From a checkpoint of a small transformer trained on Wikipedia.
Architecture: LayerNorm before each block, learned positions, no biases in attention or MLP, tied embeddings.
Training: a variant of Adam for these matrices, 676M tokens.
MLP neurons of a small language model. Each row is named by its layer, matrix (up: input weights) and neuron, and shows model dimensions 64-127. Each number is 50 + 12 x the weight over its row's rms, rounded and kept within 0 to 99.
After each neuron's rows, "fires in" lists the words (lower case) most often at its 100 highest values on Wikipedia text that the model never trained on.

L2.up202:44 42 68 38 50 32 59 49 76 43 48 64 43 36 22 50 63 39 48 40 56 66 49 48 55 49 48 44 35 56 41 41 38 51 31 54 52 47 40 56 35 42 63 75 49 71 55 48 49 37 35 53 69 34 57 69 66 27 66 44 51 20 61 46
fires in: "by", "with", "bobby"

L7.up871:58 51 61 66 69 53 71 47 48 35 63 54 54 65 63 39 49 60 43 45 51 71 61 64 41 55 49 43 45 59 64 61 62 23 29 67 51 53 54 41 58 47 45 78 34 59 77 58 45 65 48 62 66 50 55 59 43 39 53 42 55 26 29 35
fires in: "had", "have", "of"

L9.up148:50 64 45 60 44 52 56 52 77 73 66 59 45 56 54 50 23 49 58 62 35 70 28 67 48 59 68 50 65 57 74 52 44 51 62 53 26 57 60 46 29 33 52 58 47 52 42 44 39 54 39 48 50 59 73 52 57 40 44 63 62 45 65 50
fires in: "and", "or", "to", "quickly"

L12.up958:49 76 68 43 42 47 39 55 38 73 52 58 42 59 37 42 47 59 42 42 22 73 65 32 58 56 49 53 44 38 31 44 59 32 39 45 50 34 44 31 63 45 46 60 44 47 31 74 53 50 64 51 46 45 51 57 44 60 63 38 65 30 52 45
fires in: "an", "each", "library"

L2.up178:21 38 92 78 57 54 60 37 84 50 55 61 64 49 30 61 63 50 36 50 47 64 29 36 64 51 48 35 48 44 59 36 37 40 42 61 42 47 64 54 38 44 65 44 54 56 46 52 41 41 64 35 59 74 42 57 64 29 37 26 77 19 30 55
fires in: "by", "of", "place", "building"

L7.up1129:41 61 49 39 59 76 45 61 76 80 53 70 42 40 33 56 51 43 54 39 35 57 34 56 62 61 42 64 53 46 65 66 53 36 53 57 39 62 55 65 58 52 33 36 49 39 49 58 41 38 55 57 62 45 54 40 33 43 57 41 38 53 73 60
fires in: "the", "opponent"

L12.up964:56 57 76 54 61 54 46 50 61 69 58 47 71 57 42 47 55 48 57 59 50 42 62 55 55 49 60 62 56 51 66 65 42 58 39 65 39 55 51 47 43 43 64 65 47 60 63 57 35 27 35 52 43 56 28 42 35 58 35 43 47 46 56 28
fires in: "the", "at", "almost", "everything"

L9.up98:58 44 53 44 30 52 39 45 45 60 55 71 83 57 52 48 52 42 64 41 35 61 52 26 42 65 44 41 41 54 65 50 48 37 43 55 51 22 45 53 64 40 48 69 50 47 65 55 53 29 34 29 38 82 23 69 67 60 49 48 56 50 39 40
fires in: "an", "w"

L9.up791:56 44 63 44 50 55 46 59 49 37 60 58 48 58 26 47 53 56 47 13 49 55 41 39 63 66 45 68 50 54 38 53 51 50 45 49 63 57 52 48 36 65 51 44 48 64 10 62 41 54 57 47 38 47 22 61 48 72 59 50 48 64 58 64
fires in: "the", "a", "is"

L7.up1060:54 56 82 27 57 47 62 29 55 55 56 54 53 54 41 59 45 31 61 54 56 88 60 28 55 56 78 63 64 55 47 63 35 51 40 73 61 44 51 54 49 64 61 52 37 44 32 70 52 39 52 56 67 49 24 32 38 54 51 68 70 62 56 55
fires in: "or", "built", "into", "run", "round", "left"

L5.up871:29 45 68 35 48 58 71 58 59 64 55 54 51 49 53 73 42 52 49 54 55 62 59 51 47 48 33 35 49 56 53 45 49 58 46 62 56 55 78 47 48 52 35 52 45 47 61 47 72 33 50 41 51 46 49 49 52 25 47 55 54 38 68 45
fires in: "with"

L5.up645:33 33 76 56 40 53 49 50 73 52 59 67 45 53 67 59 47 43 65 42 46 51 53 46 40 53 56 54 51 53 54 56 34 40 70 53 50 44 51 50 34 67 71 46 46 47 49 42 31 38 31 25 75 12 50 46 46 35 73 40 43 63 60 33
fires in: "december", "october", "january", "june", "november"

L7.up343:43 56 57 26 37 62 44 41 47 55 63 57 50 47 46 38 40 53 56 51 42 48 45 47 41 53 52 56 59 65 46 53 39 61 37 64 59 54 59 44 45 64 47 62 31 53 44 63 80 46 39 38 66 55 50 33 55 63 49 56 43 55 64 61
fires in: "as", "that", "is", "because", "draw", "caused"

L7.up310:52 41 49 72 47 57 41 48 66 41 68 70 32 50 48 59 53 52 36 52 44 39 41 67 63 53 48 58 46 52 64 63 48 53 72 64 55 48 59 51 40 44 51 59 42 52 30 69 28 41 62 62 45 63 57 69 56 63 61 57 44 40 36 57
fires in: "and", "as", "or", "including", "such", "two"

L5.up971:53 49 51 56 60 41 36 46 37 46 57 47 59 65 48 25 69 52 67 36 36 46 52 71 38 59 70 60 64 79 52 42 54 55 48 47 33 62 66 44 45 50 48 61 31 77 34 68 72 61 51 59 62 36 34 54 87 52 81 63 46 54 68 51
fires in: "when", "while", "if", "because"

L9.up941:41 59 70 46 41 22 57 51 35 33 54 62 61 43 34 41 39 53 65 45 34 49 69 75 50 48 64 36 51 48 57 44 39 58 49 65 52 42 66 51 73 61 46 58 19 50 28 55 59 49 56 43 43 63 30 47 41 58 55 54 42 45 34 66
fires in: "and", "a"

L5.up905:44 32 64 64 47 44 17 56 60 48 52 64 51 69 37 36 73 47 50 41 27 43 57 73 59 45 65 61 73 55 58 52 40 61 48 54 51 60 30 69 57 47 49 71 44 53 51 63 58 45 58 44 55 48 36 70 42 51 64 48 56 35 33 50
fires in: "which", "who", "known", "private", "population"

L5.up718:55 69 45 37 39 48 55 74 56 58 73 55 59 59 48 44 61 45 57 55 36 46 50 55 36 54 42 59 39 59 54 48 45 59 33 65 43 45 51 46 72 33 43 58 35 76 41 51 64 38 42 50 52 68 45 43 62 44 55 46 58 32 48 74
fires in: "after", "up", "had"

L12.up759:45 48 57 40 55 57 47 66 42 69 54 55 56 82 37 50 48 35 44 72 49 53 61 35 45 53 33 58 66 56 53 47 24 56 39 60 18 65 26 45 53 51 61 76 49 50 32 61 48 46 50 19 50 40 40 31 50 53 40 76 41 56 60 73
fires in: "it", "they", "pos"

L7.up740:37 54 63 51 44 60 48 48 66 56 51 51 37 42 43 38 41 40 47 64 58 46 33 45 59 50 57 76 72 64 70 49 32 31 47 44 26 58 54 37 76 33 44 80 51 49 54 64 42 40 66 42 43 27 46 58 46 55 70 42 49 46 47 43
fires in: "also", "never", "then", "eventually", "even", "later"

L9.up1096:68 42 50 61 42 52 48 48 58 57 55 65 53 67 62 47 52 29 49 58 64 34 48 63 41 53 59 60 61 57 36 82 56 66 42 66 26 55 75 31 52 36 54 57 40 61 49 54 42 48 55 50 55 51 43 50 66 47 51 40 52 56 60 51
fires in: "that", "had", "said", "never", "having"

L7.up561:54 40 55 47 45 49 68 41 52 54 72 64 55 65 63 57 37 53 41 33 37 42 61 56 40 62 56 52 34 73 48 55 55 57 25 59 34 38 49 53 48 69 42 46 36 68 50 47 57 52 34 39 57 61 67 46 59 49 72 42 59 41 59 59
fires in: "de", "southern", "see", "southeast", "half"

L2.up81:39 73 26 39 58 46 46 36 42 47 58 46 50 37 52 48 48 49 69 53 21 40 62 64 31 47 37 48 42 50 64 34 46 43 50 51 49 25 87 34 76 47 52 47 46 55 60 55 61 53 49 47 47 48 55 41 68 62 61 39 60 35 65 47
fires in: "between", "about", "both", "than", "tools"

L9.up1122:22 60 57 38 52 53 37 56 75 52 50 49 53 59 37 51 50 54 57 49 56 68 63 46 56 55 73 53 50 68 45 54 45 55 54 51 49 46 63 28 66 57 67 41 41 50 48 57 46 44 57 38 57 61 54 27 44 61 64 70 64 36 67 67
fires in: "it", "there", "others", "potential", "component"

L5.up82:61 38 72 69 43 51 38 50 50 54 83 66 44 44 41 58 47 52 78 44 49 52 41 54 50 53 59 73 61 53 46 48 38 36 34 36 59 25 67 53 36 45 62 49 39 61 25 67 44 51 58 56 47 48 50 48 46 57 63 55 53 42 51 43
fires in: "january", "november", "may", "march", "june", "april"

L5.up876:46 46 53 50 39 41 62 46 25 57 49 68 67 54 56 48 50 37 58 46 57 48 57 56 46 58 35 52 61 54 55 43 39 46 61 48 41 61 43 31 35 41 50 65 43 59 57 58 29 41 38 34 72 44 33 39 60 38 50 77 37 50 49 52
fires in: "not", "also", "never", "he"

L5.up156:54 38 38 66 31 65 43 28 50 48 59 71 57 47 51 57 60 50 58 45 34 51 51 73 57 58 40 71 39 59 75 39 52 54 48 63 63 60 45 56 66 26 47 55 36 43 51 74 66 60 55 48 49 54 44 44 52 56 52 27 51 31 47 71
fires in: "a", "which", "as", "such", "who", "including"

L5.up850:58 47 61 42 57 59 52 58 70 67 38 71 45 45 58 49 30 38 36 38 52 55 51 44 30 47 54 43 50 52 66 40 51 72 44 49 37 38 65 67 65 48 26 60 40 49 47 60 54 40 49 42 50 59 56 34 62 29 58 69 84 45 49 46
fires in: "and", "early", "most"

L2.up480:48 47 25 41 49 62 46 71 43 43 57 59 39 62 35 56 73 51 40 32 51 52 59 66 59 55 54 38 57 43 27 45 40 45 55 50 57 67 30 41 39 38 50 47 40 54 34 55 54 51 41 59 52 46 26 62 29 40 64 51 45 42 77 45
fires in: "the", "rothe"

L5.up313:67 56 58 23 43 34 74 26 56 52 64 71 36 50 41 45 41 46 31 65 53 49 28 35 61 51 45 61 56 70 51 40 53 57 42 31 55 56 59 59 46 47 54 47 36 55 31 66 50 42 47 46 54 42 40 68 39 17 41 70 47 54 54 58
fires in: "his", "first", "time", "work", "her", "worked"

L7.up1077:46 40 72 23 51 49 51 62 48 45 60 51 59 43 61 41 40 50 44 34 54 26 39 28 25 53 51 44 49 52 63 42 48 61 54 31 54 38 85 57 66 60 72 62 36 54 39 61 41 68 26 49 35 57 45 59 43 49 50 57 40 67 37 29
fires in: "of", "francisco", "monastery", "the", "israeli"

L13.up785:48 46 34 42 44 21 55 61 51 62 67 54 63 61 66 29 72 50 40 38 47 56 59 26 50 67 33 45 28 54 46 58 40 48 36 65 44 57 51 52 41 52 57 54 42 71 50 70 74 50 42 50 36 67 45 64 64 66 65 41 41 53 33 64
fires in: "at", "on"

L7.up606:48 09 57 54 33 43 33 60 52 59 68 51 30 43 56 34 58 40 28 53 48 62 56 59 64 54 53 51 69 62 35 62 42 58 56 49 46 69 48 55 51 51 58 65 35 53 58 80 58 62 33 61 59 55 42 57 51 48 62 60 49 46 66 45
fires in: "and", "as", "he", "www", "but"

L8.up428:65 40 53 35 54 83 47 46 67 51 40 58 53 61 45 42 37 56 47 35 47 60 39 33 49 50 43 81 58 55 46 49 32 64 54 55 62 37 39 59 52 62 45 38 32 44 33 75 71 42 54 53 35 47 50 58 63 64 53 41 52 54 49 53
fires in: "and", "or", "including", "born"

L7.up12:50 46 52 70 48 51 54 59 60 51 63 66 49 38 48 48 62 41 31 44 42 50 38 62 46 57 44 50 78 48 57 54 47 32 60 59 58 38 53 58 35 26 49 66 25 31 54 64 79 61 59 67 68 48 58 67 69 36 69 66 42 21 70 53
fires in: "when", "by", "before", "while", "if", "after"

L8.up505:52 47 58 50 76 50 66 37 57 52 25 44 69 70 57 28 55 44 44 38 61 62 59 62 37 52 57 50 39 56 52 62 52 49 43 60 56 48 39 50 56 61 59 79 58 67 48 64 49 34 12 25 46 58 48 50 66 38 52 23 81 62 31 38
fires in: "of", "everything", "eyck"

L9.up575:81 28 63 52 38 54 42 29 40 70 32 72 43 38 60 50 52 33 40 45 42 34 34 43 34 49 55 63 39 45 60 37 42 44 25 74 36 31 51 63 78 38 51 48 26 62 71 61 32 28 48 53 48 71 37 40 47 45 37 38 38 57 57 49
fires in: "early", "spent", "late", "began", "original"

L7.up773:49 42 60 53 45 40 68 53 35 43 66 54 67 40 57 52 54 38 46 42 24 58 56 50 45 55 23 51 37 61 56 58 50 38 41 56 31 64 53 51 60 42 38 71 21 45 51 59 42 67 57 53 73 55 48 61 60 43 57 60 56 33 49 43
fires in: "other", "and", "only", "minister", "such", "several"